MLP neurons of a small language model. Each row is named by its layer, matrix (gate and up: input weights) and neuron, and shows model dimensions 384-511. Each number is 200 + 40 x the weight over its row's rms, rounded and kept within 0 to 999. A neuron's up and down rows have the sign that makes its largest values positive.
After each neuron's rows, "fires on" lists the tokens most often at its 100 highest values on Wikipedia text that the model never trained on.

L5.gate461,274,147,161,267,193,152,176,235,165,224,250,217,220,144,161,184,241,193,294,245,217,155,148,141,173,136,209,156,222,182,154,177,209,208,241,169,190,193,118,187,177,281,285,160,179,209,148,171,184,163,163,156,220,216,156,203,247,214,276,170,276,105,158,246,286,256,143,180,254,131,185,242,106,203,225,198,168,176,220,236,202,157,190,160,206,266,167,106,166,176,240,243,222,179,210,159,206,227,187,207,79,190,178,171,155,217,162,215,175,218,224,154,211,266,152,177,247,200,230,160,178,233,171,174,220,220,234,215
L5.up461,158,251,235,212,230,130,198,179,230,229,167,191,243,147,143,134,222,259,218,243,225,168,130,117,166,139,167,272,242,183,192,249,226,153,182,201,175,115,246,228,157,255,254,135,227,173,115,225,138,174,142,264,200,199,167,140,202,148,209,258,169,162,230,250,267,174,232,153,152,214,243,157,136,233,239,160,227,255,173,184,227,195,141,132,228,232,220,250,199,166,284,234,226,169,297,210,160,218,212,178,137,220,196,166,222,183,104,155,141,191,207,139,233,244,157,185,273,152,125,205,158,206,253,160,226,200,195,226
fires on: "-", " −", " +", "'", "="

L4.gate723,210,216,244,272,264,220,224,160,267,142,208,163,253,123,236,140,147,239,181,185,215,257,163,169,206,154,227,231,165,192,252,136,272,212,158,147,260,159,196,162,151,266,225,254,273,192,178,213,282,152,243,197,199,235,166,157,147,249,222,204,178,210,213,203,205,165,177,294,238,210,193,274,205,198,174,167,215,257,102,245,263,212,180,242,157,172,291,178,246,178,217,254,229,150,219,201,182,253,201,163,161,180,121,152,163,233,130,238,182,216,107,222,238,220,195,202,113,191,235,220,273,128,185,214,256,218,186,160
L4.up723,270,209,224,147,233,148,263,154,145,221,197,187,180,193,247,226,236,125,246,219,188,253,223,207,260,234,221,199,269,147,173,178,247,242,231,200,209,225,206,186,163,126,206,217,232,183,229,231,277,182,212,256,177,194,180,130,267,237,306,306,221,172,238,217,207,162,206,168,164,95,128,230,185,110,247,163,157,203,253,148,267,220,227,167,179,236,176,228,182,257,227,144,224,227,183,166,192,191,176,210,266,213,265,151,214,110,271,228,235,266,242,137,194,149,156,199,255,231,114,239,196,220,151,214,229,228,233,190
fires on: "–", "-"

L4.gate1922,269,217,235,216,186,143,192,216,216,263,264,195,181,203,269,215,273,146,280,201,240,126,200,162,182,233,210,226,160,209,183,196,222,207,156,240,235,244,266,168,200,235,307,154,209,167,131,204,196,173,215,200,244,184,210,169,209,220,296,292,188,178,163,155,208,183,151,157,244,203,248,201,204,208,226,216,245,242,122,178,230,144,250,275,261,176,174,185,223,278,200,212,202,247,193,216,205,228,173,184,83,162,229,234,195,219,120,225,236,255,227,235,90,219,144,165,196,247,209,190,192,222,242,234,248,195,173,262
L4.up1922,179,177,281,244,175,125,232,170,160,184,289,177,234,231,197,159,200,247,173,110,190,164,231,233,215,176,237,210,244,176,247,188,185,178,236,186,266,234,211,260,163,186,220,150,189,197,180,146,207,178,192,186,179,245,257,230,165,197,230,264,189,228,158,189,179,176,185,213,122,244,245,235,233,214,254,263,181,152,194,259,148,134,132,181,188,276,199,132,262,169,160,200,195,184,155,230,158,186,151,155,209,219,244,131,236,198,121,202,152,167,247,203,155,197,234,236,169,208,154,136,207,267,260,237,301,225,189,252
fires on: "-", ":"

L4.gate569,265,197,157,231,261,106,238,231,102,178,176,227,173,234,194,229,190,157,138,204,245,194,249,237,201,206,231,157,195,192,237,215,237,146,146,218,326,185,164,211,284,238,217,204,142,224,190,195,174,216,289,187,146,201,237,244,214,256,223,215,258,219,151,256,185,206,269,298,162,217,204,178,185,143,213,276,191,233,201,194,144,192,170,158,198,202,228,175,225,206,262,261,199,284,148,162,189,215,238,198,243,250,173,160,307,179,173,214,193,192,128,143,238,222,242,164,192,204,180,177,291,219,209,183,195,201,170,245
L4.up569,215,201,235,173,222,162,244,166,157,262,221,200,197,163,273,164,235,174,144,189,190,200,237,259,213,186,260,187,198,241,162,191,183,129,137,155,269,129,177,254,235,181,114,196,184,209,269,254,220,227,221,143,224,182,148,194,178,206,196,236,185,182,248,155,216,249,212,225,207,233,188,173,136,235,190,267,158,167,196,187,126,171,160,251,188,231,226,157,234,143,216,229,183,252,182,198,137,252,205,246,199,224,220,194,204,157,177,251,171,224,184,139,234,268,205,251,194,220,146,185,219,262,167,141,194,260,144,249
fires on: " of", "-", "\n\n", " affirmed", " live", " condemned"

L4.gate925,154,251,172,228,274,216,261,129,212,223,163,269,236,235,153,181,178,284,183,209,195,154,141,178,180,240,255,187,234,191,305,275,124,176,181,233,266,254,213,168,180,187,183,256,253,183,170,226,231,161,152,278,281,267,245,129,183,179,218,186,214,147,151,199,249,167,208,131,147,198,225,270,180,221,253,194,205,257,229,210,230,246,274,257,210,176,141,180,216,154,219,227,147,165,121,226,169,179,262,133,179,145,138,265,233,231,203,193,217,188,235,154,191,149,201,190,166,187,109,192,182,258,186,166,161,148,210,199
L4.up925,150,201,141,207,243,210,225,190,183,214,191,200,208,223,238,190,165,166,107,235,175,212,168,289,167,238,176,179,164,195,187,243,196,194,210,191,222,210,228,129,176,148,241,227,218,230,181,182,169,203,263,186,286,155,228,179,224,219,240,203,171,242,223,244,170,193,263,284,184,203,224,142,253,155,223,265,135,275,218,139,229,225,137,215,146,184,173,243,169,122,182,210,183,203,136,206,189,250,166,213,230,172,197,211,153,261,196,208,171,168,247,234,204,236,175,167,164,134,216,228,146,118,207,153,191,251,124,216
fires on: "\n\n", "===\n", " ===\n\n", "==\n", " |\n", " ===\n"

L4.gate2187,176,152,221,210,232,142,168,215,242,198,179,167,158,245,200,229,274,131,225,200,148,150,212,272,239,163,214,153,228,221,239,242,261,281,160,243,261,160,155,175,215,234,184,187,165,159,225,155,244,174,252,178,197,224,172,236,192,234,246,264,254,147,240,177,141,167,218,253,258,190,236,159,176,239,163,246,192,253,203,208,285,276,174,129,207,172,234,200,204,166,241,235,287,204,232,176,261,229,187,158,167,210,202,213,226,175,244,143,136,192,194,229,209,188,207,171,236,188,184,182,233,247,177,220,122,204,221,170
L4.up2187,262,253,229,236,188,140,194,232,256,200,218,117,210,260,200,188,284,131,180,242,143,161,149,181,231,190,199,174,185,215,234,227,228,198,115,134,243,212,128,191,218,170,156,147,248,115,291,208,223,269,177,222,140,189,153,226,145,203,248,217,130,123,195,184,227,158,270,226,210,252,259,161,183,220,118,220,121,235,212,208,183,249,207,122,169,263,281,234,237,125,210,218,316,172,163,163,222,250,245,177,221,220,271,219,207,160,229,220,149,238,151,148,243,208,214,220,246,215,144,193,241,229,177,215,132,210,239,173
fires on: "\n\n", ")\n\n", "-", ";\n\n"

L4.gate2265,205,190,151,116,209,226,136,176,202,225,157,283,161,162,216,277,263,120,302,207,135,223,219,284,258,147,201,214,258,193,236,248,208,244,193,187,213,191,199,135,286,177,169,201,169,209,203,232,227,254,106,251,201,240,196,250,231,130,177,229,226,210,245,158,202,180,151,122,201,252,159,110,212,187,207,234,190,227,131,208,155,171,183,195,168,124,209,254,173,189,179,280,161,158,141,208,146,290,189,140,200,156,179,230,218,184,164,213,256,152,191,227,207,319,139,166,222,241,224,161,257,199,163,232,235,163,286,223
L4.up2265,188,209,193,193,230,200,198,211,235,168,193,241,214,205,163,206,222,203,218,249,196,170,258,167,220,162,256,184,225,181,178,183,174,177,170,220,258,203,172,208,214,218,164,215,191,182,233,124,197,265,216,292,199,188,183,199,145,198,227,191,233,160,208,174,196,251,150,208,153,246,172,183,196,129,249,225,223,221,185,121,170,220,196,130,119,184,197,189,175,163,175,283,144,232,229,210,125,245,196,107,216,203,254,216,166,159,202,143,212,170,183,225,229,257,177,134,186,221,273,231,206,189,216,206,207,134,225,205
fires on: " of", "=", " football", " word", " play"

L4.gate825,150,239,204,268,220,202,264,212,212,185,218,227,165,150,159,250,136,182,105,152,173,221,160,178,251,161,202,170,231,235,258,250,196,205,108,178,220,205,119,208,179,208,227,171,221,187,236,198,161,141,249,241,252,222,236,179,176,164,189,228,191,214,170,186,245,119,208,235,236,134,256,200,156,251,159,154,221,239,198,200,126,187,213,237,156,213,140,193,127,173,244,244,177,210,125,207,206,202,177,211,214,238,228,220,228,226,168,157,258,178,248,186,152,161,150,174,174,210,222,169,177,177,278,230,152,308,190,233
L4.up825,159,244,222,279,256,184,247,212,207,245,163,197,269,222,179,196,141,179,187,206,139,185,148,235,216,203,245,226,214,113,136,242,168,212,160,247,214,212,238,225,239,197,192,266,213,228,250,125,253,163,266,209,181,217,259,184,190,239,254,187,187,159,214,197,183,145,213,140,275,155,166,149,147,198,220,252,130,171,259,176,152,119,226,197,181,214,168,239,187,226,203,217,247,237,171,163,137,264,230,169,148,179,207,238,175,195,238,206,206,294,190,178,155,233,149,240,215,173,250,162,280,226,177,189,201,213,133,240
fires on: "\n\n", "==\n", " \"", " Wood", " Mac"

L5.gate1526,215,189,216,249,206,260,246,177,164,221,199,164,192,220,211,131,245,205,195,264,178,175,187,151,176,167,184,197,121,206,142,138,195,255,245,220,177,230,153,240,184,162,247,225,112,289,201,197,182,176,231,193,170,220,198,183,216,206,285,198,213,137,152,182,227,238,160,185,206,200,276,184,205,233,157,213,244,192,219,215,150,185,209,233,169,224,197,200,157,248,215,254,184,147,226,105,242,183,177,251,243,131,197,185,139,203,165,194,199,265,174,182,155,169,247,204,162,243,172,237,155,161,146,179,222,207,160,109
L5.up1526,155,236,161,240,186,136,168,250,298,238,176,201,195,209,153,173,230,215,228,237,155,151,191,156,178,164,115,202,250,153,237,254,154,165,215,176,287,179,186,190,213,238,152,215,171,140,208,191,136,255,214,190,226,207,182,253,187,227,184,170,221,235,188,199,208,192,293,207,225,287,160,189,230,196,210,231,155,242,222,275,232,226,197,143,113,242,175,249,189,145,224,221,278,260,137,149,222,210,202,239,177,181,217,218,274,222,140,251,141,245,133,195,281,241,233,250,175,234,179,217,178,274,166,283,161,251,174,195
fires on: "=", "pen", " Win", " ", "1"

L5.gate660,171,218,138,184,258,213,178,196,219,156,209,254,220,126,171,107,176,190,131,226,197,246,108,283,170,196,215,139,224,183,222,247,182,223,159,251,232,167,154,190,257,165,187,239,209,227,150,195,195,218,204,248,197,265,195,225,253,229,257,208,209,128,256,227,174,154,260,326,193,158,151,292,210,238,191,207,284,265,167,164,287,216,205,209,181,200,262,178,204,180,235,205,210,216,169,188,215,227,206,255,239,225,273,271,155,223,142,203,192,122,235,197,258,214,222,194,203,144,219,215,119,173,128,277,200,170,202,161
L5.up660,236,260,237,146,245,212,204,192,179,204,169,217,197,199,237,175,165,162,154,139,185,219,173,175,208,180,235,207,197,227,237,190,159,249,101,256,169,202,198,210,163,125,240,226,197,221,228,290,154,148,202,238,202,230,220,154,187,248,244,245,237,156,210,199,177,133,229,250,212,230,166,235,140,220,230,230,194,237,198,133,235,208,225,156,205,238,269,203,266,265,195,211,142,174,193,235,223,177,140,244,265,190,210,223,81,226,183,158,216,169,294,243,279,163,199,251,184,158,219,215,172,186,189,221,214,180,223,120
fires on: "um", " of", "6", "ph", " neuro", "–"

L4.gate1946,250,149,251,265,201,203,216,135,206,147,173,186,205,197,193,212,185,220,147,126,207,231,270,172,145,177,208,212,196,214,286,247,239,301,208,176,244,251,151,174,164,256,212,211,268,151,189,213,242,230,254,259,203,281,228,155,200,196,223,201,181,161,176,202,221,253,202,201,170,163,212,179,184,180,256,185,118,215,224,159,216,209,138,241,141,103,236,250,210,179,166,146,200,267,254,236,210,200,170,145,205,180,217,161,239,187,191,162,149,247,239,206,216,175,245,205,180,237,168,198,269,138,163,200,243,153,167,206
L4.up1946,187,211,264,230,265,170,148,184,175,145,231,150,244,199,266,235,195,249,175,186,230,140,185,195,177,188,174,205,177,245,245,202,218,241,136,210,211,154,225,190,129,265,201,233,148,98,244,270,261,189,231,202,139,182,230,167,171,208,190,252,168,162,238,237,144,186,259,176,196,173,208,128,152,203,224,107,222,177,237,196,248,207,147,235,147,144,231,151,205,284,234,201,193,180,245,200,137,231,139,237,264,237,191,147,240,225,193,216,142,213,202,154,222,210,177,251,244,294,188,268,139,178,257,185,252,242,137,218
fires on: "-", " for", ";", " of", "=="

L5.gate1185,187,194,198,215,172,210,265,166,173,220,191,236,177,176,209,213,205,182,235,204,150,133,218,167,238,205,176,187,175,209,249,217,220,292,190,218,209,165,142,269,173,246,211,113,239,191,148,186,219,201,218,263,195,196,171,151,186,183,244,211,178,146,206,202,253,102,250,179,200,197,139,247,147,225,160,177,176,219,200,206,251,158,152,160,197,152,212,232,192,249,229,221,234,200,177,175,178,155,281,153,142,164,201,185,223,168,223,224,138,207,148,126,174,214,220,198,174,163,181,189,266,233,165,183,156,191,248,208
L5.up1185,202,134,186,234,157,256,149,216,278,216,242,232,168,228,222,179,155,177,153,226,227,199,234,207,162,250,164,229,219,221,187,254,201,188,220,179,165,173,247,161,179,221,144,171,244,223,111,234,198,162,265,180,179,204,263,210,273,190,245,155,216,204,142,270,140,218,163,170,197,154,217,222,199,301,238,257,194,171,235,216,132,226,204,234,254,224,222,201,164,165,165,157,202,176,165,179,259,166,150,277,209,235,287,170,215,218,193,263,140,258,115,246,215,206,180,214,228,197,156,221,228,167,254,176,178,184,138,147
fires on: ","

L5.gate594,238,123,173,152,229,176,180,220,166,195,211,175,215,217,219,272,152,164,242,199,213,115,115,188,133,277,242,229,176,238,237,252,208,189,239,191,266,209,211,163,257,208,254,209,216,167,107,155,154,244,210,233,213,203,208,158,172,217,184,235,282,190,207,172,224,220,218,185,234,143,217,233,137,244,143,174,208,200,245,149,191,260,206,289,153,226,131,137,244,247,221,242,189,225,246,194,246,180,208,145,193,174,228,181,236,249,170,236,210,153,132,178,212,203,212,178,214,184,221,252,223,257,173,145,196,210,236,153
L5.up594,166,179,328,256,90,229,177,211,149,253,171,163,174,208,222,299,246,128,162,185,215,199,114,167,236,151,150,179,173,185,226,178,211,208,108,221,198,244,221,172,208,207,207,177,228,191,148,161,220,189,210,230,216,259,201,174,183,169,233,229,237,180,273,194,196,161,184,200,161,167,138,164,115,229,228,281,216,203,115,177,189,253,198,263,98,218,176,206,188,160,193,225,147,174,193,243,234,200,153,134,232,170,254,174,208,212,269,187,156,242,138,245,166,281,171,175,169,167,152,201,258,205,229,235,144,181,257,165
fires on: " :", ":", " Sir", " Captain", " Admiral", " Earl"

L4.gate2027,163,192,276,179,209,166,173,216,219,179,86,197,257,161,294,134,157,253,190,207,196,263,225,229,195,182,271,151,275,170,266,179,232,159,204,136,252,195,147,223,121,199,119,245,200,192,220,227,238,152,225,176,226,197,180,125,201,232,195,197,200,204,193,167,240,218,269,280,172,143,227,215,215,191,241,212,160,212,207,212,209,229,211,224,255,172,222,169,141,226,240,212,201,135,156,164,227,227,206,260,269,236,264,163,265,215,228,169,176,294,148,199,203,233,203,185,165,174,229,195,224,63,230,186,163,238,183,202
L4.up2027,167,129,191,242,213,242,198,224,213,163,257,140,188,204,174,174,173,156,164,212,263,135,144,175,206,211,176,258,139,190,224,208,196,158,169,280,238,146,168,232,139,148,220,259,246,167,219,149,273,161,251,251,260,169,175,174,150,225,269,253,243,147,235,230,215,180,188,224,243,119,233,199,235,151,205,252,254,165,266,118,233,250,153,186,159,204,217,207,212,136,154,205,159,171,153,225,129,178,237,147,240,221,197,173,232,216,230,212,151,189,138,227,161,116,136,214,158,223,237,168,249,233,195,271,226,207,149,174
fires on: "–", " against", " near", " half", " at"

L4.gate820,185,165,199,246,254,134,199,219,215,163,306,247,177,193,240,251,175,134,163,160,263,187,157,258,195,217,230,152,181,233,212,237,117,192,165,194,265,225,296,200,225,237,118,209,223,193,211,192,242,231,188,167,169,208,238,161,233,112,179,209,244,149,160,154,201,188,190,146,228,252,213,243,161,249,238,260,201,121,160,178,240,206,159,209,228,262,302,219,280,264,163,245,222,230,202,177,248,306,145,206,279,135,183,214,163,213,198,165,152,213,239,146,246,139,189,165,216,240,246,245,176,190,197,279,172,189,177,183
L4.up820,223,191,120,226,201,197,201,224,199,179,229,239,242,276,157,239,241,221,117,199,207,112,198,188,207,204,215,174,160,118,163,154,227,187,234,176,262,217,287,206,226,222,270,169,216,210,266,187,159,208,256,224,245,213,173,214,272,154,242,172,245,167,198,223,172,207,202,198,224,216,195,213,246,241,237,202,196,253,269,152,208,147,202,169,257,243,257,252,136,218,247,237,267,229,196,188,197,217,189,224,202,171,210,151,205,171,226,153,232,254,172,132,198,161,187,208,146,125,191,205,221,171,198,198,148,202,154,173
fires on: "-", " data", " The"

L4.gate938,221,266,222,224,212,170,260,243,179,206,185,198,261,157,220,200,197,153,240,151,213,165,166,171,169,170,198,278,214,219,258,144,170,176,241,203,211,154,200,166,173,268,133,205,169,198,234,188,239,267,172,139,125,241,148,186,258,201,183,168,222,193,174,165,192,210,189,173,161,209,144,177,192,155,156,205,226,186,192,279,202,192,141,190,144,187,190,150,210,236,254,268,179,215,244,133,213,250,226,186,171,203,174,187,181,220,157,226,113,181,147,131,219,200,223,177,198,220,201,184,203,191,163,254,207,164,175,161
L4.up938,231,207,141,196,255,173,232,209,176,244,182,194,189,199,261,169,165,189,219,207,200,175,238,247,136,150,233,219,272,271,258,118,190,151,252,202,218,196,133,154,212,249,122,244,247,173,264,230,244,230,183,201,153,229,242,225,178,201,228,204,250,118,197,192,193,188,240,117,166,129,142,223,155,170,172,185,167,216,197,216,281,236,185,215,192,172,210,209,146,181,157,276,192,237,124,201,193,205,294,178,196,242,210,238,235,203,203,232,211,120,232,162,132,154,256,176,266,129,144,252,267,296,214,253,247,197,205,171
fires on: "\n\n", "-", ")\n\n", " ^{("

L4.gate1740,196,149,171,250,236,150,175,155,236,206,158,129,260,184,221,219,170,194,238,214,235,227,199,188,186,235,200,180,155,187,269,167,149,185,199,236,207,152,192,180,196,253,207,192,245,296,127,223,202,222,203,186,190,158,193,191,188,149,209,115,210,213,209,193,233,199,181,170,228,188,204,227,225,201,249,190,119,191,177,201,171,226,209,229,213,227,206,189,226,217,180,198,289,257,232,242,126,174,218,206,228,120,173,224,239,202,193,220,170,211,173,195,204,229,135,171,258,140,159,302,174,181,174,131,189,148,191,262
L4.up1740,224,190,172,251,252,163,154,178,231,248,158,189,220,197,208,187,178,194,231,175,166,205,154,145,203,213,230,200,204,169,254,212,180,235,121,172,237,271,188,231,260,190,226,186,245,244,200,137,202,194,126,195,134,176,177,219,189,203,169,143,282,295,252,213,151,184,185,190,320,194,184,222,181,228,165,178,198,189,200,192,217,274,219,216,203,236,246,209,251,267,218,174,203,170,203,225,170,168,274,217,193,129,202,151,186,252,184,214,257,240,174,240,173,267,168,175,181,167,117,274,176,188,180,129,239,165,139,266
fires on: " :", ":", " ibn", "://", " Luis", " JPN"

L5.gate615,200,193,207,252,200,185,234,215,204,207,256,116,175,192,235,196,247,176,216,136,154,114,217,163,153,202,190,214,221,167,236,224,250,154,232,288,242,245,223,110,212,116,230,138,173,191,177,228,220,216,276,214,189,181,175,117,210,220,205,269,122,196,232,155,193,151,196,174,193,227,216,288,261,167,236,131,172,221,195,163,252,172,270,218,176,185,172,293,217,192,277,236,169,201,267,172,212,160,205,187,223,245,250,249,194,120,126,210,191,195,225,275,201,227,177,306,145,252,249,183,261,151,221,154,197,213,173,162
L5.up615,216,163,247,202,223,181,190,237,167,305,201,245,152,158,207,206,160,136,187,171,250,218,142,157,181,223,197,202,192,183,192,178,142,266,221,263,283,218,221,226,242,208,291,202,210,175,139,213,200,181,234,222,239,252,159,220,180,188,264,192,233,204,130,187,160,193,215,267,243,176,176,150,100,198,271,204,198,168,205,176,262,192,243,175,176,270,187,151,186,160,169,218,217,194,182,213,189,159,174,143,200,209,162,256,220,255,204,166,190,249,208,226,182,178,263,182,149,214,231,261,242,262,228,141,131,262,175,175
fires on: " -", " of", "-", "=", " –"

L4.gate2225,190,137,253,227,227,157,225,101,172,239,183,191,159,170,191,216,127,269,238,163,269,172,196,151,172,170,202,192,197,163,209,275,136,205,275,201,260,199,250,184,241,171,207,261,190,280,181,222,182,154,237,156,172,202,270,179,230,167,198,202,173,214,171,205,237,223,151,229,264,238,232,232,187,175,199,211,183,121,212,254,137,235,256,213,196,203,141,245,161,214,161,171,227,255,287,245,198,222,207,253,140,182,205,211,194,241,140,223,178,157,117,206,264,220,278,136,200,175,221,289,222,215,207,163,226,185,209,202
L4.up2225,247,128,251,219,168,166,222,222,240,246,196,215,181,277,118,279,193,233,223,199,225,270,209,216,190,281,150,235,193,156,243,219,157,146,114,232,234,198,262,206,227,206,209,230,173,190,258,209,179,200,202,216,225,261,248,286,167,236,220,175,243,255,276,207,241,236,209,197,171,210,223,229,213,166,144,236,215,231,244,137,169,277,169,250,175,138,183,221,219,199,165,225,241,105,158,287,216,208,212,201,178,196,219,236,158,242,244,229,212,221,182,111,218,186,181,191,219,190,174,266,263,307,193,217,262,191,198,189
fires on: " :", ":", ".),", "):"

L5.gate814,171,143,179,208,232,192,239,208,203,185,168,262,230,179,211,210,145,259,237,201,276,196,177,252,192,211,127,204,211,183,236,202,219,261,200,139,236,247,172,270,209,134,168,228,238,228,151,232,309,238,212,178,205,232,167,257,228,182,156,162,314,177,201,164,169,219,210,267,228,222,199,195,165,157,131,216,143,91,248,232,139,157,164,139,254,175,266,217,206,188,206,211,211,204,126,217,201,195,280,305,167,178,180,199,179,209,211,211,217,218,153,182,237,267,119,211,200,239,120,177,188,187,223,194,240,216,183,205
L5.up814,169,193,154,240,210,211,218,171,242,197,224,225,199,175,213,256,211,213,172,241,286,180,162,199,257,212,205,162,238,172,170,170,224,203,240,227,281,204,143,246,206,146,134,130,227,239,220,140,234,153,247,178,239,229,162,240,138,164,160,201,288,168,223,162,174,221,182,181,246,155,239,228,169,219,196,175,111,143,214,183,156,185,148,208,266,218,154,169,244,187,198,156,201,177,209,155,103,142,218,167,208,147,124,283,170,129,178,238,174,200,196,265,229,211,233,198,200,210,204,240,251,244,187,202,185,213,165,189
fires on: ".", "0", " chamber", " check", "30"

L5.gate1889,159,244,271,224,214,206,247,194,153,245,219,172,223,230,291,236,200,205,153,181,166,247,247,179,289,261,278,124,282,236,210,126,127,218,281,186,191,225,222,224,152,273,200,163,270,236,254,161,206,260,149,179,162,198,228,230,174,185,154,230,231,166,169,229,202,160,221,151,155,189,229,120,208,107,136,231,172,201,266,208,166,214,202,175,155,258,273,314,206,274,179,213,176,194,183,214,237,282,143,172,188,191,184,156,156,182,214,111,185,222,264,162,228,171,207,240,200,272,218,178,163,225,232,228,193,227,196,160
L5.up1889,220,205,198,182,151,203,99,220,124,236,186,270,315,183,208,204,211,266,232,145,274,206,185,187,187,226,196,188,261,235,229,182,269,257,186,252,297,274,175,198,165,162,224,135,172,187,175,101,177,164,177,219,244,198,154,180,157,156,244,202,258,230,201,243,208,185,254,169,221,205,199,228,190,146,223,217,196,176,235,235,274,186,148,183,182,160,242,220,209,190,238,154,148,230,169,200,271,173,165,212,197,242,217,264,236,191,164,233,214,275,206,194,171,213,173,236,210,169,182,205,256,235,277,177,218,159,123,157
fires on: "-", "s"

L4.gate1217,203,233,183,150,204,160,175,168,198,209,160,161,148,144,185,239,163,195,249,250,218,184,150,210,159,182,133,202,146,148,146,214,218,259,269,255,228,185,138,156,219,196,206,189,229,223,194,172,214,160,158,153,264,236,155,138,192,233,231,159,186,216,221,229,191,140,219,202,251,209,191,174,216,235,245,258,186,191,156,199,208,220,229,200,207,212,141,237,171,249,208,242,265,193,202,211,202,158,183,171,110,210,171,291,155,170,157,271,204,179,159,215,168,257,182,200,262,199,180,226,185,193,188,218,230,201,160,181
L4.up1217,219,156,250,203,147,236,193,181,189,208,161,261,221,257,151,197,263,290,159,171,168,179,201,205,157,194,296,130,182,208,216,219,242,210,258,213,266,220,211,192,127,214,219,148,174,200,183,210,198,242,247,144,137,228,147,152,268,259,197,139,177,187,241,208,175,187,184,199,201,155,225,205,223,215,308,221,188,237,167,177,188,156,309,276,231,257,153,183,286,256,246,199,290,145,210,213,240,212,140,268,230,219,172,230,269,227,213,225,158,203,250,225,228,223,249,250,238,250,235,209,240,274,179,202,171,209,238,189
fires on: " |\n", "′", "-", "°", ":"

L4.gate1803,165,165,211,168,263,233,246,213,203,132,215,232,196,251,198,155,221,178,237,204,225,177,205,182,184,203,298,188,195,224,167,174,213,148,198,195,249,189,239,251,214,185,225,161,187,145,185,204,300,200,235,183,221,187,233,241,213,243,288,209,171,137,134,150,249,186,267,142,271,180,206,153,229,166,242,181,232,194,151,190,216,142,202,186,221,216,216,160,234,174,147,269,202,195,130,215,177,200,212,247,217,149,116,148,260,257,206,224,225,198,215,187,194,194,170,163,145,223,209,179,195,222,187,271,208,192,190,222
L4.up1803,177,222,202,222,137,212,218,171,200,161,231,164,285,168,211,139,233,176,216,186,218,155,242,139,225,222,242,201,167,163,151,202,250,270,196,225,233,244,219,203,245,123,201,95,182,246,230,203,244,180,190,240,228,183,234,191,289,237,206,182,175,229,205,148,242,230,174,194,128,261,261,250,183,123,234,171,213,139,267,267,123,116,214,215,158,172,247,190,216,191,174,214,159,165,233,197,277,220,136,268,224,203,207,137,143,201,204,176,151,275,234,254,269,235,144,115,161,134,167,208,189,251,207,230,165,181,204,203
fires on: ":", " It", "=", "20"

L4.gate424,192,246,194,273,142,197,233,134,152,176,206,223,230,270,162,157,218,194,214,213,206,224,266,206,208,223,208,176,209,212,243,244,237,302,156,159,143,192,185,183,224,201,239,261,211,204,219,185,206,201,233,199,214,271,254,218,226,173,200,245,236,167,257,213,210,286,180,157,190,148,269,188,174,210,199,285,145,187,232,233,142,189,218,217,228,239,158,224,167,161,230,229,140,197,112,246,143,173,168,180,181,207,120,147,203,131,248,245,285,162,184,175,122,209,176,127,174,188,146,171,140,200,220,151,203,163,158,221
L4.up424,250,165,228,152,210,190,146,196,233,200,235,206,257,209,171,229,179,214,240,264,189,304,220,261,169,139,157,189,195,170,214,216,241,242,174,209,336,246,209,145,235,209,172,241,169,230,174,195,152,158,219,206,185,268,188,194,247,185,172,126,173,239,218,230,202,235,236,243,240,174,187,190,209,163,210,205,188,247,158,115,204,204,189,146,205,187,130,198,211,224,229,225,155,232,154,186,138,179,200,180,201,175,215,276,244,183,240,238,245,212,193,195,185,210,259,193,210,138,161,226,205,207,210,137,202,239,126,128
fires on: "\n\n", "==\n", "\n", " ==\n", " ==\n\n"

L5.gate30,224,158,273,207,266,158,179,218,190,257,264,257,109,218,173,180,212,154,211,179,227,186,183,239,257,255,159,165,131,211,237,214,234,277,196,213,209,134,294,177,149,193,267,236,213,229,252,228,271,269,316,284,135,180,123,130,157,120,280,198,134,174,200,176,280,144,197,191,161,181,106,164,177,210,199,174,153,248,199,220,137,223,140,216,206,250,258,215,210,229,231,133,249,199,203,211,209,212,215,254,190,172,249,179,248,222,174,252,202,214,157,170,220,233,204,172,176,171,212,143,248,279,199,193,241,257,254,200
L5.up30,219,214,205,225,253,261,149,252,179,190,196,182,247,197,154,267,232,166,238,256,192,184,235,184,174,181,137,183,238,283,224,200,132,148,170,209,177,216,214,179,140,194,137,143,222,180,262,244,175,126,218,145,216,179,216,143,246,230,167,229,203,173,240,217,234,189,213,195,171,208,219,181,232,293,210,185,183,100,281,250,216,235,237,239,231,232,188,193,162,199,244,226,157,111,222,181,207,293,174,243,176,229,187,154,172,290,228,266,192,142,211,249,147,172,169,172,138,156,209,232,212,228,162,154,230,117,253,192
fires on: ",", " ", " with"